config = dict(
    head_dim=64,
    norm_eps=1e-06,
    rope_theta=10000.0,
    attn_scale=0.125,
    init_std_down=0.0173,
    optimizer='adamw',
    beta2=0.99,
    max_grad_norm=0.5,
    warmup_steps=452,
    schedule='wsd',
    decay_fraction=0.826,
    decay_shape='linear',
    batch_tokens=32768,
    doc_mask=True,
    train_tokens=443600000,
)
MLP neurons of a small language model. Each row is named by its layer, matrix (gate and up: input weights) and neuron, and shows model dimensions 0-255. Each number is 500 + 50 x the weight over its row's rms, rounded and kept within 0 to 999. Numbers have three digits each. A neuron's up and down rows have the sign that makes its largest values positive.
After each neuron's rows, "fires in" lists the words (lower case) most often at its 100 highest values on Wikipedia text that the model never trained on. A number after a token or word is its count.

L7.gate57:548480529531531515472506496494482510433414533478536450423486398612488420506580452478483518470597406519436571400496505585527496501498533490499498570560587504496503453500462431483474496463478451541447478513456455583467449450494534559525498459554524541579449428408522378588612448527454488456504517539521491508485491525487550497555457461507525495577450494426463488412555501451620439473475562615434551492550520424474531587575545520463547540561413450572496432468477520470489408385525581524510528527531470453462472546516461506533496488559491476534494465494548496499521500504431564568580473648485491475478444562460479460458405575468377495530522425523606445610532457487506458409536494471507465516441476533513462568486495442526503463540489528487546501533430367468592520463492445
L7.up57:473525551433519556529567534484428581525497570444529476511469512552593456464523512519495496463548516441456472460538576479537479556482447445554591456550501432518512471466472483559445580527488446607536454491537586564487483434513603492539561574559500496446550574473576511510513455488544513580423493504532559518411451481465481509537435509494460516636482443529524469530500405584466355440497512491504383417512522515557575478456537555430598509480516487480536475538472537511467449483556453510619556505453475557428426474485536504435475391493547509493552532492454512489493521468404457558417488431455541546576559437471480488488438521570481463498489561589544478470593424540540584453454486489517429555433508489483548505472494491509532528441595497462459481462493376518508417592579642
fires in: "as" 55, "what" 10, "it" 8, "which" 5, "but" 4

L3.gate78:422511601515555492523499495570520515534540475491499533431490456432462582453470470345489476538559490472461566468606528464552422437578533518511500546552454525483562577553456567478511571522525477554465509543452571508513491513479539515454510558480453514439514472467477481473525477549496563588522591527459463427461475494481449438510425514489529503518495519451485500445512467516492452482397527473480467594494502443590507407589520652412565534501522591511586434508519466577406502548532514437551429546507515618490531415403516612471584568514452507426467457491376492522543504483448565464476628496549425564513393456414531470457463443473426495414492495496591531509543470579500497466523458423576467470503527498457439494493525546547518571486448508537488572503575519531482543554452427
L3.up78:468521560440545528487580481498448483541488453458534469549494510416487417485561536510459438489493468535540470623500523515444505495381485513478436467421581463566481499541481589437567571408424476493376578529549427550452577443594482443456491521501465575558483449506468474474503530547506525539500475490515500566518374446427519430461532552435559492497573511506464499517456528456513516605497494471453536499497517538529442506495533488563459456433449582432522450479509503465569405382559510524411598442507557433544424484466496501558462515544479534488549528622462484467444453531523567553511402568473456519534509520506458617489482480489515552472655517497563459563513425504564468467511552507453440542555538474474569495451463608592469571555407545532475409474527463563545500494472420
fires in: "6" 16, "4" 10, "0" 9, "9" 9, "5" 7, "8" 7

L7.gate19:480557441429418474532534522578484582478457488457546499538449489490410523491564431394534505461479387471452431472553397504512562468554471496397477504549525438630519553501402424533567412519489472518576479472506448458449527542512447428575529600512553557542443551512459517528529489571472551464518565523516571568512508541432547527554443455446483460598499481503424505474431496453492517498503481519509468619573464487469426412447528508582487497489419555415611514473466532488515501424475447453530558557522518520509491485462422592517461479538496429506425545498479392589501494494530543434524444583462517411462515526523562449530514523526443486453518542589477558486410521585501593447551498535453501591476481508465533475557454468485485500477580449477637409508461409460532481443452493
L7.up19:460450437460451466483529460468501491493475516520573437402444464519420495546497525413535536442426483504517455474575419526480534497430563557519486492573554511529492462494495439581572426479474447474540510356472525484437488541507450434548498579498498546516422553457470500553530580528506499581464532526455507467428441523448572531522479434507463405518471503539394538523518459499485514564502491502473489570595597490475411548464404463561481492476540537548589489522483536544516576458491525547600465517506545514591560494482456605485506442497455442485420475561461429504444429520617505398485398485504641561441438530567450460500474513487500589480508517484527570481399517528530593481453457519433541586501553565605594528513548483475563500563454459446586412466592482457492555477507552
fires in: "as" 31, "was" 20, "became" 10, "appointed" 9, "elected" 9, "named" 4

L7.gate55:552572501525545536552510533450457458546493399511467464520508480470455526599431502483458574532451461482569465563520505475600519450498494484560438464516485510449515559529471507534491483521444507457551491515491463611508549424472463518467551399492553522478474566470527506570516524426497439579512503524490518600504418508446453565591351485502510490582502554564481557612532545462531459516608463404481425560540485562555565465440541571492508541491398567592553454495561432496551434469477438401446537501520480452474597406443426478552510501512507512476410478515472509498616450562524528456535540606458411599441546551491432429464485481493542445539520515487478521467551481513470561506540498527494521433415471411372484379438523490466453528534494512541487464443521538481510606603487517
L7.up55:573542500565560455456583515516501499472483466484436480554488446525504442578458496526493510520496506453517511480453533533505461499494491503450450486415476498483446548546453524550494659448536512460580480450545500598512567574589491499578431460520608477431576587366515436467551454485516519457502542491576491528525516483482505488545457500559496482518482400481517618512567539482562506399521482445548473520506482513522478437504568492516509552525399509486510457539410507470516471390532366338511511576557512442446540462501499563530524595594603597518504560457581472491463523474496515409463483494434574533508556537525516470462451452381443486508524516545453518518652518502457471486488555463499531468481464486371496454548415584511514450508510560500419526474466524542542542526571602
fires in: "2020" 20, "2021" 17, "2022" 15, "2023" 13, "2025" 11, "2024" 11

L7.gate21:569457604533561575519499444479431521540426495520484554482550432430512423510551541420635558506509546393597419444531340541413477539472504455492543543449503516526456499524450493456558458479483524601471570515521538554525569481437453529509575457551525564609483484490444495547559572565423411530541511535468478457538492491380510541523477451563532443527467513464506517469590432421464491557387474450512482511598470546533478512546544511392503494476485499450544517490566439468462555485563491472519514609486504372495467517562540533442442503504556383471469523617499491461428529538451521482505510508465479417562516488464538398485443443471515549491487464547498523493530560564514506454473527455438525529493468501452434535591474580472541455479422502456560406455440480468580444511522455
L7.up21:542538502451552528435593425526364531510462615480439425468503453479558508514540558544522504468559593504498552581517471518454471583421502473442548520538463521469459512557468473517424404523529450545545536517378481491462503453404475616503516511572446517527498551508511538527490563504558439511507507505525565567529465539443500618422521530560491516481528484478503521497452461493480502563426584479446533512492476549494527496539496476370482552467474536517452625470514410567543538396465490517511517529487422484546509572579443553480423444505400545492415457534483441460548492473470629487479516515548444451566571535431495502584557524515488489603581516477593383581430651579517534503520434520491484428508493507441517482510480524498482565491520523390500555518503500556432519410481521
fires in: "s" 31, "the" 23, "his" 22, "their" 10, "whose" 7, "its" 4

L7.gate302:460502460496543545588504468547541466526412470513460563530475583555435520519534528457527515478431542514363541568441515603491561456563616483505563503471481509460488550450485449445650521478455482506507467531604587520515454460440508451513556535485571468519432499480498570592515484446532509576529492536442397457535459535529504490597422545564500574484519499566563562525494486491551577399381525459519467538488488504439530452465454426443574527523535560405498490555451504434468457522483483586562527463477561374505537462498605537506553450401552498486501504478595505578517528513568563472527509575506497509475507422409456515591577484484467494563440437525546525527513524547460461402527512633477500568438459478493440483488484484590567500422558467518479506504605445488440523465470483
L7.up302:490493402491473509599537543409460525472512531520481497441431441525443470463539429578506639510527489543451489511498589548472528555489462575545474464555555434522548492508490478449494513466474477500538433437525453485471441553551496522491497515419394618435538465467412504505591492482480488586555484515557565446533555493478614498564527471464537501423484519535426486489464480463432586572474457499568517374628510450557397548563475548561541408555444494587526446512574434517483512529428478554581482586473447471469422361542553554546505462585432509465498451470497511550477463545505408427467461498523484555523583541450486497452479525556401523497385497471594437501528571550492507537474483543523490479525579479534535418498534512452476507440513573502420463512475484423531539487512407
fires in: "on" 41, "at" 27, "und" 4, "near" 4

L4.gate97:532561531530430530545480521432501539570524433456561557495501545376451481512408453481490542455475474488532432483563491470534477471521550486445489577551520506574368504498515536496468569506433405516394529442435537524422452471493528502479476458572583469557478518441417549535519514505480494497477564517514458498499489506514499496574467496489480395531443455493465544490549462491424492473445498550490523464503468395580490408507516543499551481505410504549622337541477454438528333487506453445522458539519504534608480418538520513554478525510542456489435447547457451492500559478562465433509414532413442424397511490583543545514438560415377498484438414520503580494547495506538573511553563449589567490569455499486488525511490565436468547480418483464556465494590461548515514396509467
L4.up97:459469493549435607442415536461518496544505502519552507546548517440470504494479483477576555411434481486470508482492511524594540454516519522502474644602519559526364551533445527480483537453513500535455565461424496482424532490544507504519433447414623374579524433469459426542509530502497522516456506474439450547494503515529476494547551520484499460561525476562534525476584493458483401501499414501544465552514561404515536503474573509459556471556474472543548420487394560428519460470452495472556526549446499494546398483511518484554565591417490440537480464533528468472492547419534480502425452501388512463382408518525557468499471549461406436500461491518477462424521491575562532527430564413586519507561452402401484443587475445549525529466498430448468543497631415518501475496456486
fires in: "as" 62, "asian" 6, "askins" 4

L4.gate277:550457489531394517567530495482449483530464529551530515493477570523468489533505580473390459406536425538555637488535501557500514428492520385561474485509509477499420583461488544535524521492487550496527551389490537463442536537465445373507445567581477505510452461495507530585527512542477503557511554543410546453568482456545566520632403601468434544546402475446545439495530496439473549507458412551471496475530640594490570435571478512433511501466583420533522444582565508473519461568595523587492494513516509541506508454521545466520465480551469480524410504499533580501503479539569523539638579519564535439544469396506490579482422475488467567469473531512506478534584494539477455473524498459491490467468551492441451493499544473385526526420465498447442564491440491449526501432461572
L4.up277:551445460494402552516510538385547512510510536514504464584498515394444405520623554469451501483459455574563608519531562515519525503470415454546581512517559503520448528489569552509456586415531491563515519512497456528444469532532521466535610581473598481583475466538475527498523439458428556455533448543401522549566526474536485560644511524547549549542437452478504442584411514423590513603523475513550427501516581477542501526574555505508494448445549483504520429542485518453572529542508545495551452555458480470521380486480482481468516505480498489492515541567543501471467532518542414468475465532491501503448476505515516549567484456468534448537495520477512495534652472458537517446455435471473482397503458534400466481461480312534448527437511401590565491443462464530514510441450569
fires in: "high" 28, "at" 10, "railroad" 9, "highway" 8, "opened" 7, "opening" 6

L4.gate135:509464545464524514525575395441495414497518590460567483588548554468528497477544429413499541534527549558473537488527484416469469500548503623454502564517557555542572529506478471487482489404527511496565438537483531509462433573528490527499471412489456396505501538541491542467515528544451575468514529570484517514538463541551504421549509613454547451573452515489519491440504403430479502430488537491448494506519462466507528579600506459423484528423375611376517460574547509497389481414477503564504525588532500476527487466587636546513498534457460474467436418467473498501464473609420532475465464500516475514551401521473572478421584570493439536569492492539472475480569470591570506452534530568563470464533530479489477503547413518491455445477516552535469608467558572550551506394448552
L4.up135:550654535451483451424514521513478525502541529508525505479473489557573546495497535527514513584487451498609555470520540502616463544540519379554387479496427506447416459509413469533483550479557431537474531484466436502554538496613532463417510445431518476489604583473541470563437475437524579370426460471506422398398606457572622573496489562392484594496572559554478426570520493543460448419467435518529500471508475534486427453508550566442394473477515495522468544468477505532533530498480513470464474518522459524497471462501512357465548559436494527499413458536487512550552431543507451549493495457494477471467565516462547436527456453526515478497499484518450439532495436479535446522575594550559548491500495541528525412501513463496475498467473452485422562622561425500501486500480528
fires in: "0" 44, "made" 9

L4.gate1:505537526558529508506605557469586502488506426435434512514512420472474479526561497410464455493472363461525554353456475485420431526461526542526398550512485543586496410587478487511444487560440493484465557577516631592514553462546537532555552538470474530520551483479514511480527541550524532475517506554542419466531512433489507419514550565495528496474544492468444432462462454522465478538462567554532576549571500364476549556424570478472556478587448519455503436499544522527401526473532386489476484617520510456546432475525580521505519487430512431508561516540339513419467547556557486513486523475513467526486521460487568490541546509569526406515465443515493563508572553594517457492526437508514538545468486543516547434598578473442439433571547536409472510506446521455547446565529448
L4.up1:560555594515535535450430545478508498537513495508488542580479485449473424483474396606552484547549441538594371414507503519519482507558445463477579412580430503495504463494484499585459518471544571467499495503564620537494475492407518513423512620538503519583550518532524542500424463522397613462488549519509499520522415450545361495532513489529459499447448505550551408488508500476438566586408479485510494528553350582516491547492565518456427541525468515554544548537500591549447446462541493472504596621458523447463450534481536526572602547526486437512527541548482485479533456553478477499526485537514400518527530459503432447493478529519523490466534508506488524484512477449542504537525502528544470553472428390498506442526497465493523482598469398419447383573478463493493440597522430
fires in: "it" 79, "there" 15

L4.gate154:507489512487581489522460529462522508563578583474484532570608438525476456486446566495472526500477466493570532474499518463466528522538500499603475502475421563504485571465531501498474407545478443523466447427407530472450356472497433477503506522442477518470488525658444563595482559584488515461475572597471398443448513458522502517638506499527403560433448581400592410579478449491510487543430439495517425516550548485531424510486408548491459537541477472542531507537559505519518495547578414616555575492538461543471523489396584535501549528511524541454488472520489576557548426494460528477527475535479489455429435528452553598460528515513511516482431582516530447488520481464501545513568566505451553514496483457550451508411594498429436490551405501492515441534506407393550554510536515
L4.up154:459481481432445402501479455439495496465584566464475559567585566506444497463536433569516538600506558552517504521508544427564477437496528453519506486560425554532507463306563450437472514502440484478587452533440462481553422482513495521509471475569389527576573574516493573499539557477447469541429511497516518436572519499592496547587474469543434599491462511446568483528436522498414489505502450394463488546606492453539476556459471549483518528532556520514496549561491559503492464582528456587494526465524475408499424553487594477465468464535482452468541469493425524511467487622514484566490462521501520530521468437468515524495520519457620533486493579532556390537570430473472506521425574400531561531504514492566378574439459404525495549527394510546475476487513479562545529562523542
fires in: "route" 14, "railway" 12, "railroad" 10, "road" 9, "trail" 8, "highway" 8

L4.gate107:563505582481548530472464444497561448419490509474527519467466499477435499564544580600539516419539593463489539537501481500436536407446526482550502445520564499514525557522488498513537426521413472489482461505490519555504528526442503537573498554524543583628442534536502571488378476451590423435495534563564473499554534472503559441564463490525459533472432524510481555511504477580515525420482549457594461392511526528498501476531507500504542491470458467462676397491552433459480538533480489499417499479453520487520602407468452547535525437470524511496407507547419525481508575577556490605516472508601569433385551474470506522462434429536480588478644494584408598482516548461509512519450501440504540555474513378467447516496535530558448480460490537544523557465414486551426513466446511
L4.up107:505494431456501494490554504452410487528525455503457461406504471525524501587459482441564537505522501370442513593486511488462488514593480549451526558483444427423513566600463515520465566568426480500553504488507514541468550482497503412508565518465497485473462430475556389541569488599565472537477449503485437448452468657489509543431465576487438483613528544545475550518427545458537436587556477561448517521498433457652475468504549526527567477482496496427508494472522466513479592443408522501534563473534505565506488489505433443453475466564541517528507498591483539469485448525499476420475527514514559536507400463429552494536459677442511490487425489516427383459566534521528511471441454568418483370416477484444497553468431484456403521521440459560517514443450500487549489493448457
fires in: "2013" 17, "2015" 13, "2014" 8, "2017" 7, "2025" 6, "2024" 6